Weights of a small transformer language model.
Size: vocabulary 8192, 4.14M parameters.
MLP neurons of a small language model. Each row is named by its layer, matrix (gate and up: input weights; down: output weights) and neuron, and shows model dimensions 32-95. Each number is 128 + 32 x the weight over its row's rms, rounded and kept within 0 to 255. A neuron's up and down rows have the sign that makes its largest values positive.
After each neuron's rows, "fires before" lists the tokens most often just after its 100 highest values on Wikipedia text that the model never trained on; "fires on" lists the tokens most often at its 100 highest values on Wikipedia text that the model never trained on.

L2.gate30 [ 94 102 137  88  71 187 100  75 121 156  87 137 126 141 126 106 142 117  77  81 180 128 137 149 137 103 110 103 166 176  96  56 127  66 116 106 124 145  46  50  86 159 116 135 125  86 111  83 125 153 120 105 151 158 132 133 146 165 142 168 194 110 164 134]
L2.up30 [ 73 108 146  83 147 130 131 154  77 148 107 111 180  96 181 115 133 131  87  61  98 131  98 151 147 137 130 132 212 140 149 141  96 124 119  98 118  90 145 144 147 175 179  80 166 137 122 108 110  97 163  97  77 116 171  86 142 175 134 136 201 132 131  96]
L2.down30 [146 160 131 123 153  90 160 200  99  99 163  98 177 115 126 161 134 109 142 107 100 143 110 127 137 174 108 162 137 129 129 179 149 154 113 174 114  93 220 223 126  77 164 129 142 150 147 192 162 128 135 128 106  90 153 123 115 111 115 100  63 129  51 122]
fires before: "\n", "us"
fires on: " ==", " ===", "pt", "===", "phy"

L2.gate268 [168 123 147 143 140 123 120 157 178  62 154 114 111 132  88 134 139 133 126 199 133  63 133 141 115 105 156 137 175 117 115 234 144 127 136  83  77  75 164 107 138  82 105 119 133  81 150  71  92 140 124 117 176 130 169 132 177  85  93 129  78 176 119 145]
L2.up268 [128 162 146 121 174 141 151 164 120  76 127 130 150 113 137 176 161 188 107 136 113 139 122  62 121 117 115 181 184 173 171 174 117  75 145 126  88 134 193 156 125 150 170 149 184 173 132  94 117 148 203  65 133  88 139 109 113 149 106  95 119  95 110 106]
L2.down268 [ 88 121 123 118  86 103 127 127  73 172 120 150  97 143 179 125 105 114 111 106  87 175 128 112 121 113  94 100 105 152 135   0 130 127 103 182  96 144 110 149 131 172 169 147 150 157 107  92 150 109 157 138 103 146  75 124 111 128 146 137 148  55 143  81]
fires before: "0", "5", ",", "9"
fires on: "2"

L9.gate75 [154  92 130  88 137 117 105  68 116 129 110 134 133 133  92  59 109 118 113 149 181 148 133 168  95  97 127 116 111  84 158  94 132 110 108 159 124 119  99 112 129 123 136 118 143 116 149 124 112  40 103 119 180 134 140 127 152 103 111 163 115 122 147 121]
L9.up75 [125 151 101 112 159 168  64 129 105 146  75 105 192 149 117 126 151  79 113 142 195 122 141 176 140  79  63 134  90 106 138  64 115 130 162  91  94 146 136 195 105 124  47 119 110 119  93 124 158  95  93 117 131  82 103 165 213 181 153 128 122 152  60 152]
L9.down75 [ 81 131 109 114 154 110 123 134 122 151  76 147 184 129 105 106 151 111 102 161 108 147 134 141 158 114 129 160 108 141 111  73 136 110 150  94 104 118 140 142  96 135  90 138 145 103 122 145  87 138  32 132 113 104 101 126 165 162 121  77 133  90 127 133]
fires before: " |", " m", ",", ":", " A", " "
fires on: "6", "5", " ", " HUN", "7", "4"

L9.gate258 [128 158 156 120 105 167 110 168  81 117 113 133 170 133  62 126 126 105  84  97 155 142 157  98 134  88 119  57  93 132 135  99  52 137 188 125 150 106 132  94 119 145 166  83  91 154 146 139 187 128 136 110 149 152 130 171 155 129 170 194 149 157 115 129]
L9.up258 [103  83 137 165 133  66 124  74 126  65 132 180 130 139 149 106 155  89 140  85 127 107  48 136 129 156 106 145 156 156 106 103 119 130 178 150 115  92 181  81 157 182 148  45 108 112 177 166 143 119  85 150 143 104 116 131 124 100 141 130 149 160 156 138]
L9.down258 [155 156 214 119 130 111 163 112 164  95 128 109 136  95 131  59 131 117  95  92 132 137 127  80 134 202 101  60 151 156 149 149 135 128 185 112 123 163  77 110  66 108 130  92 171 154 192 184  82 114 140 133 123 141 113 144 113 168 138 135 162 143 152  80]
fires before: "7", "6", "8"
fires on: "9", "1", " ", "0", "\n", "5"

L8.gate273 [120 119 135 105 152 126 116 156 131 181 136 135 148 154  91 126 116 116  93 108 141  99 107 180 136 144 159 123  75 105 171 116 145 134 115 154 181  40 131 116 162 106  83 103  69 109 127 127 120 172 123 177  93 101 120  99 108  99 201 196 101 123 125 175]
L8.up273 [ 61 179 160 139 102 162 136 100 146 159 150  87  84 118 104 152  85 131 179 125 107 102  91 127 114 166 150 131 115 124 172 132 121 178 128 115  98 149 128 199 114  68 117 176 140 150 145 135 137 111 117  82  61 120  93 126 116  37 148 148 144 134 100 112]
L8.down273 [135 159 146 180  57 145  99 113  92 146 134 139 109  64  95 143  68 136 102 111 104 165 164 215  98 115 122 110 142 126  97 112 110 125 109 160 166  84 133 151 181 115 143 131 144 114 175 121 114  76 167  83 108 142  86 200 178 124  97 128 111 162 129 158]
fires before: "9", "7", "8"
fires on: "9"

L2.gate316 [ 83 127 103 124 137 145 100 127  96 172 126 136 116  75 103 120  66  86 108 158 126  70 154 193 122 102 150 123  87 112 191 127 119 157 159 111  85 108 147 114 123 120  97  95  94 130 116  91 123 140  79  93 121 153 112 148 163  50 141 182 128 217  83 180]
L2.up316 [ 98 189  43 112 115 172 167 114  96 110 108 112 133  60  83 128  56 140  88  98 110 118 115 133 104 131 177 128 161 116 128 150 141 170 107 134 136 111 177 141 162 150 107 114 102 158 121 114 119 154 115  81 131 119 150 171 175  78 105 100 181 177 112 189]
L2.down316 [124 134 123 113 125 132 148 113 157 114 107 169  82  96 142 127 120 151 172 142 132 126 122 126  64 134 114 163  82 131 193 129  88 124  88 159 125  90  78 142 161 157 105 123 116 139  84  14 125 115 142  92 155 145 178 161  94 133 100 126 117 173 107  98]
fires before: "9", "7", "8", "3", "4", "5"
fires on: "9"

L8.gate310 [137 134 156 127  86 197 110 127 154 142 147 155  98 153 175  92 127  66 139 170 169 110 107 127 126  73 143 176 132 120  90  98 138  94 165 111 123 152 147  96 141 172 136 100 190 121 118 142  93 137 124  89 133 131  83  98 143  89 107 127 106 158 145 171]
L8.up310 [143  84 153 150 183 165 125 163 110 116  75 140 127 192 129  66  86 138 137 115  58 162 151 149 173 199 145 118 170 194 127 152  89 140 152  54 163 120  87 162 129  90 131 161  85 135  78 109 159 168 117 154 140 101 146 143 164 153 114 121 151  88 148 147]
L8.down310 [ 98 162 136 126 161 105 174 142  56  62 158 130 151 177 174 145  82 136 154  64 154 126 163  75 145 128  92 136 126  98 180 148 184 130 168 118 150  53 134 114 147 121 118  90 178 145 133 134  72  89  99 143  60 133 160 131  70 158 163 139 155 123 110 143]
fires before: "1", "9", "8", ".", "2"
fires on: "1", " ", "5"

L6.gate191 [153 133 138  70 125 135 138 148 186 105  64  78  69 127 129 211 158 110 133 102 139  72 139 145  69 126  92  74 139 129 144 146 126 111 123 115 120  84 131  94 147 107  97 122  67 107 122  69 101 123 133 170 192 143 150 103 119 103  84 166  88 167 163 171]
L6.up191 [159 126 140  89 102 135 221 150 108 150  96 127 156 128 170 166 128 112 112  62 126 107 181  58  79 204 124 139 162 111 134 158  79  62 150  43 180 162 149  92 185 157 113 151 123 160 121  89 123 111 126 128 133 123 106 116 136 142 132 147 129  96 139 180]
L6.down191 [131  64 117 156 131 134 102 124 101 151 195 157 141  82 109  86 115 122 131 119 101 153 144 113 141 183 203 176 151 137 140 162 102 111 126 123 174 146 129 125 135 118 154 131 106 108 170 107 107  96  47  63  65  67  84  94 119 135 111 101 116  99 118 124]
fires before: "\n"
fires on: " ===", "===", " –", " Kon", ")."

L2.gate19 [159 149 204 104 127  83  94 158 126 160 103 126 131  90  97 170 129  97 152 173 139 139 136 101  80 178 111  94 152 110 116 121  93  95 127 116 111 174 169 136 130 100 152 155  78 146 164 177 142  95  62 143  83 142 143 145 140 105 164 174  98 170 155 145]
L2.up19 [141 131 170  96 189 144 136 164 147 154  77 185 162  93 138 149  87 128 159 158 167 166  96  98 103 113 137  89 156 103 164 127  54  74 118 115 126 160 148 134 136 113 157 152 114 138 130 162 142  94 108 134 109  89 184 180 137 106 117 182 122 117 144 118]
L2.down19 [147 135 107 156 136 170 119 126 108 106 145 160 105 104 137 119 115 127 129  83 112 124 140 155 149  89 156 137  89 186 190 160 158  93 109 119 134  99  70  72  83 168 112 120 163 159 132 136 111 138 139 118 125 102 125 138  99 136 112 105 146 134 110  87]
fires before: "9", "0", " |", "6", "5"
fires on: "1", "D"

L6.gate236 [115 145 137 113 139 169  44 137 171 113 105 115  77 124 166 144  87 166 158 105 117 121 151  71 117  88 139 139 202 101 153  97  89 120 108 135 123 106 143 107 116 162 155 149 132  64  71 157 103 105 127 140 134 153 129 158 115 128 110 184 141 128 117 125]
L6.up236 [119 144 190 165 122 156 168  67 135 153 183 106 157  98  94 159 145 174 159 107 143 162 107  89 191 138 117 143  54 112 104 128 203 146 166 171  89  76 135 163 142  89 161 161  94  93 100 159 132  80 110 110  75 145  78 131 172 127 143  67 147  97 132 120]
L6.down236 [175 124 139 155 188 108  90 172 162 108  94 148 137 147 120 170 196 153 154  87 157 134 148 122 117 166  76 221 155 119 113  85  57 129 123 106 106 184 110 147 130 173 166 132 144 110  34 121  75  89  75 128 121 116 119  97 178  87 115 180 110 115 101  98]
fires before: " |", "–", ")"
fires on: "8", "4", "7", "1", "9", "2"

L9.gate137 [128 130 146 133 106 107 114 152 144 161 121 178 134 110 115 107 125  88 135 168  91  97 141 171 155 143 183 110 181 124 107 135 145  92  80 128 168 141 169 110 137 157 101 133 121 136  42 125 129 149  68 136 133  70 104 127 134 150 128 148 149 187 127  81]
L9.up137 [120 149 102 102 180 170 122 142  92 127 145 106  89  76 125 137  93 115 130 153 106 150 164 167 127 150 166 133 123 113 121 150 186 148  89 139  94 119 118 117 155 110 157  97 132 106 155 107  99  90  38 133 102  55  71 110 129 119 141 120  73 121 132 130]
L9.down137 [146 142 154 141 131  98  91 179 142 114 134 190 150 158 117  75 186  79 190 172 147 113 148 160 110 132 142 145 161 134 121 140  83 110 178 137 117 161 105 142 138 118 119 175 152 169  57 146 129 134 104 118 149 180 124 122 142 143 150 155  93 144 145 113]
fires before: " ", "\n"
fires on: " |"

L8.gate248 [130 160 124 133 152 107 151 131  88  82 158  97 145  89  90 115  90 150 181 146 124 119 132 136 145 160 115 151  90  71 117  96 142 149 175  70 115 127 106 205 138 136 186 151 190 179  91 115 150 164  70 163 103  88 145  77 152 173 104 105  81 142 121 147]
L8.up248 [140  71  85 116 108 112 142 149 100 112 150 116 117 120 174 158 191 112 188 153 151 119 116 124 100 115 173 157 134 104 143 132 143 115 164 129 161 165  86 122 133 173 145  82 190  81 122 112 122 116 108 180 148 100 123 140 169 157 103  77 143 169 119 181]
L8.down248 [123 137 168 105 133 109  99 136 149 129  86 130 117 172 128  96  86 161  93 117  90 133 137 156 178 144  98 126 110 163 166 151  65 145 140 127  94 107 153  92 131 110  46 162 101  55 103 128 157 100 136 140 148 208 130 116 105 140 158 192 144 130 108  72]
fires before: " ", "0", " |", "1", " Ret"
fires on: ";", "–", " —", "2", ","

L6.gate241 [103  94 145  99 103 125  43 155 106 124 174 117  99 123  79 127  54 168 124 103 146 124 115 127 110 141  97  47 164 134 114 163 111 138 118 107 134 133 159 145  78  13 108  90  64 101 169 129 112  92 107 114 141 126 130 118 132 115 163  72 128  92 153 164]
L6.up241 [189  98 152  92 107 156  49 186  93 149 133 156 138 148 127 146 125 127 112 148 138  78 135 158 163 160 125 160 146 124 167 142 140 186  98 108 100 101 144 103 144 167 135 166 116 100  70 123 129 123 123  44 135 123 179 131  84 112  91 128 110 153 170 151]
L6.down241 [110 167 119 131 137 150 125 152 118 117 145 147 158 144 128  86 134 120 129  39 165 136 129 166  87 202 194 115 167 232 111 147  96 108  89 106 138 114 162 151 122 113  96 150  99 143  96 121 149  91  96  98  89  84 157 169 140 132 112 138 135  73 150  66]
fires before: "\n"
fires on: "==", "===", "====", " =", "---|---|---|---|", " =="

L9.gate25 [154 105 127 156 131 134 162 140 108 169 104 153  81 102 108 109 138  71 181 145  74 140 127 203  95  98 142 154 149 133  86 121 142 113 163 107 139 133 122 127 102 123  92 102 107 128  93 131 103 116  56 149 152 109 111 177 137 136 148  99 114 247 111  84]
L9.up25 [ 99 131 126 162  98 154 102 113 137 153 134  71 111 160 187 108 141 153 128 137 124 136  98 192 138 116 107 146  95 146 179  96 136 199 123 161 124  85  89 118 106 171 142  88 103 100 125 149 141  88 153 112 116 127 150 118 119 113 103 114 110  95 167 161]
L9.down25 [130 107 127 158 140 127 145 141  94 106 103 118 106 106  88  98 147 113 143 104  98 124 122 118  99 135 146 132 133 183  84 125 121 128 114 100 159 156 215 139 139 135 164 108 101  34 104 120  47 120  64  78 151  90 199 124 108 116  92 115 153 179 127  96]
fires before: "\n", " "
fires on: " |"

L5.gate176 [ 96 131 109 126  79  83  40 128  98  96 140 172 116 189 119 101 159  86 150 120 143 135 103 143  78 133 115 130 172  98 122  57 109 140 163 114 137 147 132 122 117 141 139 103  85 152  82 109 154  96 117 113 150 163 118 107 134  94 130 118 104 187 136 108]
L5.up176 [ 63 170 133 102  98  62 138 139 147 126 162 178 155  90  96 136 136 132 121 100 146 130 111  77 112 170  75 167 149  77 107 101  72 145 161  90 132 116 173 123 126 115 114 107 131 194 181  74 162 169 155 182  92 138 127 145 175 104 105 170 157  64 148 183]
L5.down176 [ 98 124 158 129 143 126  67 183 143 104 167 119 141  74 108 115 158 124  68 116 157 137  72 103 110 130 117 126 131 119 107  86 129 110 178  96 125 134 167 160 104 111  94 138  77 125 183  75 174 138 132 127 124 109 178 133 193 178  90 127 167 103 141 176]
fires before: "1", "2", "4", "0", "3", "7"
fires on: "–"

L8.gate185 [102 143 134  61 137 118 122 155 198 121  76  91 154 120  90 115 104 124 138 114 146 126 118  98 139 139 104 150 119 151 148 103  83  77 134 117 117  93 162 164 165 190  78 106 112 113  85 148 109 141 112 151 101  93 129 125 142 140 116 194 103 127 143 197]
L8.up185 [125 126 145 138 163 130 174  92 126 125 112 146 129 204 122  84 111 165 121 132  73 157 123 130 156 158 100 136 108 129 175 151 151 143 164 161 164 141 128 128  76 149 133 109 159 156 127  93  91 160 190 128 154 157 127  97  77  66 120  90 131 104 140 104]
L8.down185 [132 168 137 163 142 147 200  72 114 106  61 112 125 109 132 179 141  92 187 147 171 189 161 149 125 135 111 117 154 131 108 113 139  88  91 140 103 104 137 144 158 172 147 107 158 124 152 130  79 189 142  91 147 101  95 124 186 141 115  74 122 105 193 126]
fires before: ",", ".", ")", " he", "),"
fires on: "2", "5", "8", "7", "6"

L9.gate178 [143 121  73 106 107 159 123 114 128  83 126 208 127 101 156 119  69 104 109 143 133 107 129 142 139 143 140 117 164 144  67 128 135 138  85 127  96 138  87 130 176 149 124  88 194 182  93 109 146 144 182 118 107  96 129 154  76 209 145 118  67 166 143  90]
L9.up178 [147 108 159 134 115 133 127 115  97 161 162 157  89  95 128 132 111  96 148 107 139 164 155  86 152 138 137 151 109 140 132 120 125 140 170 162 125 144 202 160 107 170 174  68 131 138 129 107 114  83 140  98  85  93 144  71  86  50  92  85 145 106 183  86]
L9.down178 [163 126 130 158 198  89  60  91 153 127 163 216 153 137 105  63 181 170 111 126 125 112  84 162 120 171 172  89 179  86 147 144 101 101  90 159 139  96  97 120 119 114 121 137 156 141  97 142 122 140 119 136 167  97  88 194 161 133 132 160 135  78 149 138]
fires before: "°", "6", "′", "2", "8", "7"
fires on: "3", "0", "9", "6", "2", "4"

L8.gate296 [168 190 106 159 102  64  67 143 119 131 103 130 122 124 132 112 112 108 144 112 130  94 137 114 120  88 109 147 165 110 135 135 137 129 170 109 158 102 107 118 151  90  54 149  82 105 166  96  85  83  99  81 114 108 149 143 145 127 202 119  95 146  98 150]
L8.up296 [106 157 123 135 164  59 142  75  58 114 156 112 123   9  72 191 134 146 185 126  89 101 121 108 132 133 153 104  89 118 117 122 117 102 148 129 163 147  84 134 132 129 112 114  89 154 181 129 143 123  95  70 166 124 178 133 224 173 189 174 114 124 110 129]
L8.down296 [ 52 129 132 124 118 160 172 192  95  97 146 162 134  97 137 186 101 178 170 111  65 122  71 117  96 155 142 132  89 114 122 146  96  81 139 163 119  83 100 140 126 149 145 102 117 135 124 155 122 137 124 115 131  35 125 155 185 154 114 146 161 116 116  44]
fires before: " a", "\n", " an", " The", " \""
fires on: " is", ".", ").", " was", " species", "\n"

L8.gate23 [105 148 162 123 140  89 100 155 159 122 155 140 136 106 115 122  61 129 135 156 137 118  81 153 151 126 102 126 170 135 152 126  40 127 153 130 106 147  66 105 105 123 100  91  90  89 158  85 103 139 140 103 116 130  38 124 120  99 106 123  74 175 148 176]
L8.up23 [116 133  96 201 177 191 142 117 120 140 116 139 172  83  50 109  91 143 147 143  97 105  78 163 150 151 139 157 141 158 161 138 115 160 204 156 101 161 125 119 159 121 148 180 127  78 122 116  90 166 134  72  70 122 101 106  90 145 102 177 104 129 165 119]
L8.down23 [ 82 116 166 172 108 138 143 144 129 180 144 127 125 144 136 160 197 126 193  69 115 108 134 124 135 174 154 152 101 165 115 183 184 116 155  90  90 147 214 187 179 106 102 114  80 115 114 118 101 129  72 121  84 112 161  87  73 139 128 109 165 123 121 110]
fires before: " |", "\n", " The", " It", " "
fires on: ".", " Year", ").", " Title", "|"

L6.gate25 [154 145 182 130 149  49 136  96 143  57 104  81  62 199 132 111 101 136 168 139 148 100 135 129 144 153 111 137 135 133  53 111 193 100 112 109  83 132 177  76 163 168 102  89 140  85 120 154  52 115 122 145 111 168  95  74 109 193 156  80 204 134 151 151]
L6.up25 [114  74  48  97  92 102 133  96 129 146 146 165 127 187 193  97 117  89 155 135 123 155  92  89 195 100 145 133 114 135 131 103 104  85 164 131 132  89 136 142  92  70 126 109 118  93 168 184 145  99 112  79 152 127  76 157  57 141  60 159 198 144 120 106]
L6.down25 [ 67 157 162 126 106  98 140 123 110 165 103 146  83  87  97  82 141 139 192 130  83 120 106 124  85 162  97 187 104 166 133  87 110 109 101  93 179 183 120 139 125 193 133 112  85 186 101  78 107  59 142  83 112 118 106 124 130  90 146 110 169 149 123 150]
fires before: " |", ")", "-", ",", "′"
fires on: "0", "8", "7", "5", "on", "6"

L9.gate201 [147  81 180 143 130 166 134 149 164 110 133 147 157 151  68  34 105 105 147 141 132 136 153 141 119 126 138 110 138 179 130 109  53 133 118 150 138  84 125  72 124 136 128  62  66  96 226 168 132  94 133 158 120 165 119 143 105 134 138 155 122 118 200 157]
L9.up201 [187 129 175 136 158 121  97  60 168 125 157  85 137 115 100  50 143  74 124 145 165 132 163 101  56  66 116 141 119 160 134 172 127 115 154 106 181 148 112 113 183 166 161 108 121 103 149 156 137 114 111 161 158 111 121 160 147 123 174 169 184 113 122  94]
L9.down201 [118 103 202  61 108  90 133 126 132 140 112  93 121 160 153 159 165 168  69  95 105 159 147 101 166 154 103 119 209 164 109  79 178 143 123 156 200 145 128 131 155 124 166 169 101 107 101 141 109 120  95 108 102 125  54 111 100 122  83 110 113 164 107 102]
fires before: "7", "8", "6"
fires on: "9", "1", " ", "2", "8", " de"

L8.gate184 [111 105  93 142  92 126 122  80 133 109 130  97  88 106 146 135 142 149 145 161 125 150 116 159 165 113 132 119 115 142 100  93 163 149 153  89 112  53 164 141  97 136 100 116 104 105 119 161 136 114 174 178 162 139 108 143 131 160  52 126 149 117 107 125]
L8.up184 [109 121 104 159 113 172 111  97  71 139 127 114 104 178 135 124  92  70 174 112  93 191 144 115 160 109 159  85 121 161 118  91 141 113 165 129 176 165 127 140 157 119 133  96 113 122 115  84  82 115 146 144 150 140 124 120 140 142 152 109 133 130 160 137]
L8.down184 [109 145 135 131 150 146  88 110 110 126  72 161 131  83 138 169 122 132 211 127 165 174 152 148 160 108  95 156 134 140 160 132 118 124 107  96 127  90 109 122 110 133 159  71 133 157  83 117  71 131  94 104 119 184 157  95 139  80 184  90 130 118 133 117]
fires before: " |", "″", "′"
fires on: "5", "6", "4", "8", "7", "1"

L9.gate264 [140 116  82 104 126  97  90 120 156 170  79  97 119  97 195 169 126 126  77  97 123  89 170  93 227 116  98 126  57 112 141 140 117 164 102  44 116  73 121 118 125 121 115 125 163 115  96 106 176  91 135 136 102 148 151 150 132 139 112 138  96 119  94 117]
L9.up264 [155 107 127  92 145 185 133  57 139 100 142 138 159 108  98 142 178 144 163  67 138 185  98 118 113 159 181  48  99 106 117 201 139 126 151  95 110 135 165 111 116 169 124 150 111  94 107  75 176 179 125 135 148  75 151 147  85 117  91  69 182 137  96 149]
L9.down264 [166 154 147 117 125  97 132  63 129  82 154 135 100 138 102 134 140  79 169 126 167 170 115 150 133 106 132 144 111 106 177 160 137 138 135 148 122 168 146 146 126 192  86  75 135 142  89 125  97 161  72 158 144 116 110 107 137 161 106 120 176 152 189 105]
fires before: " |", ".", "es"
fires on: "6", "8", "9", "7", "4", "2"

L9.gate40 [ 90 152 126 167 127  71 182 137 149 136  93  93  96 114  64 154 118 163 135 114 111 143 129 123 146  99 121 109 104 146 185 190 171 149 105 154 140 136 211 121 110 166 133 120  82 156  99 146 129 171 115 108  82  95 125  97  88 140 136  89 121 149 153  64]
L9.up40 [ 92 116 117 130  79  91 141 170 115 120 130  83  99  93  95 129  98 171 107 162  91 109 129 165 141 138  88 142 201  99 162 132 114 159 111  83 106  87 138 136 107 156  85 119 114 116  61 171  73 143 152 104 125 123 115 123  67 182 157 102 122 142 151  60]
L9.down40 [104 123 135 153 121 161 216 177 124 176 131  34 167  98 155  92 140 132  74 101  99 137  90 103  72 130 110 102  97 105  96 145 130  70 108 139 177 153 153 113 161 176 153 195 180 168 100  86  87 111 135 108 127 105 150 109 103 152 148 165 159 113 107  84]
fires before: "0", "9", " ", "1"
fires on: "0", "9", " same", " October"

L5.gate217 [153 129 136 106 135  95 154 112 181  93  95 137 151 172 150 101 127 142 172 140 164 146 107 109 143 121 164 141 129 119  67 119 177  85  75 105 109 102 125 122 151 109 150 102 108 119  37 120 122 198 109 134 173 114 136 131 129 115  72 110 154  89 133 174]
L5.up217 [ 79 163  85 128 109 126 122 130 140 153 147 167 209 102 144  96  61  96 111 102 142 123 175  92  93 105 102 109 152  95 130 153 102 130  78 158  99 133 102  95 118 141 147 109 156 121 118 167 213 132 127 134 193 127 115 143 173  97 137 111 116 142 136 163]
L5.down217 [160 176 183 185 128  93  57 155 100 134 117  99  93 115 114 131 137  73 122 104 138 139 133 148 112 118 139 112 147 132  59 113 118 123 121 132 120 100 137 127 110 152 142  73 117  71 136  83  95 122 108 134  90 178 156 150 110 126  79 135 201 153 102  84]
fires before: "0", "1", "2", "3", "8"
fires on: "–", "1", "6", "2"

L8.gate2 [132  56 159 164 139  87 148 120 127  90 138 127 134  78  66 109 101 100 144 123 130 128 121 146 122 130 106  95  81 124 105 110 105 110 197  80  88 140  64 120 133 133  87 116 126 128 182 101 137 121  84 161 131 155 116 150 140 133 119 112 118 201 159 139]
L8.up2 [139 172 103 170 135 106 134 123 118 100 102 168 137 133  73  95 144  91 132 101 138 125 105 116  84 108 140  98  59 138 155 143 153 128 194 189 198 128 195 148 145 179 213 139 115  88 148 103 147 117 107 156 132 101 132 192 126 187 147 181 160 126 126 134]
L8.down2 [157 123 197 118  99 153 115 184 115 159 101 126 156 143 113 108 124 120 118 156 133 150 132 159 157 185 141 133 147 111 175 109 115 173 128 139 161  77 117  83  85 151 117  35 107 131  99 142 132  39  92 113 178 201  76 127  71 147 165 153  80 123  90 116]
fires before: "7", "8", "6"
fires on: "9", "1", " ", "0"

L9.gate277 [213 137 222 118 135 112 163 106 193 130 116 168 102 152 150  86 158 116 136 143 125 124 169 147 137  94 144 129 123 158 106 105 163 118 110 139 103 114 124 125 152 107 149 117 116  53 137  72  54 156 131 176 153  84 147 174 123 155 127 115 109 128 200 112]
L9.up277 [154 133 198 101 194 109 173 128 143 150 123 172 105 164  79  84 127 119  97 136 102 109 150 119 153  89 121 151 116 123 122 136  96 126 107  69 111 155 128 133 165 106 158 116 129 141 118 143 106 135 105 111 181 112 161 141 151 131 141 109  41 125 119  76]
L9.down277 [136 113 218  95 136 118 131 169 169 189 143 154 131 114 134 129 124 129 111 146 163 131 146 103 101 141  93 166 109 158 136 144 171  76 120 186 129 172 149 154 172 100 132 145 124 122 200 106 120 171 104 121 130 167 138 142 137  95 201  91 137 119 217 134]
fires before: "2", "3", "4", "1"
fires on: "0", "2", "1", " "

L9.gate68 [107 166 165 133 115  53 138 113 110  84  99  82  68 120 103  79 154 146 121 149  86 159 130 194 106 121 107 167 135 119 128 167 142 161  89  72 115 130 155  36  77 162 102 103 105  82  86 124 186 133 129 124 142 153  93 113  72 110 153 130 123 196  99  45]
L9.up68 [ 84 127 164  99 119 151 151 133 193 112 101 147 191  95 171 152 150 146 176 135 107  89  50 144 149 177  83 147  73  79 151 114 111 142 138 189 119 115 178 133 123  84 110 153 152 106  68 155  75 128 104 158 108  88 111  91 131 141 104  78 122 117 114 129]
L9.down68 [146 145 108 178 154 128 114 122 117 108  94  94  71 156 150 120 142 155 125  72  80 114  61 141 154 142  77 163 119 107 147 104 115  89 149 140 188 115 163  47  91 107 125  83  94 104 117 132 117 139 110 165 158 174 140 132 147 115 152 141 113 218 129  43]
fires before: " ", " the", " December", " June", " November", " January"
fires on: "In", " In", ":", " By", " in"

L9.gate104 [131  98  97 122 150 172 100 178 106 144 157 120  65 103 111 115 151 141 128 138 135 106 159 101  99  96 102 155 137 134 142 103 107 106 156 157 142 138 131 140 113 111  96 155 116 194 140 130 140  97  74  98 212 119  87 148 168 159 100 118  81 174  79  99]
L9.up104 [134 172 136  97  89 152 151 150  94  99 113 156 109  87 109 116 114 152 153 178  96 138 107  62  82 120 115 132 119 148 122 101  97 145 112 132  90 135 145 162 116 190 210 123 172 109 140 141 195 119  77 174  80 116  91 136 138 154 155 172 147 156 145 201]
L9.down104 [103 129 109 113 171  98  86 177 156 120 186 149 154 100  98 177 128 110 102 119 135 136 126 183 137 169 109 136 115 163 130 178 159 130 170  95 102 132  85 103 136 157 108 173 139  79 138 148 209 168  98 158 172 173  98 143 141 156 173 115 125 141 141 169]
fires before: " ", "3", "0", "4", "2", "6"
fires on: ","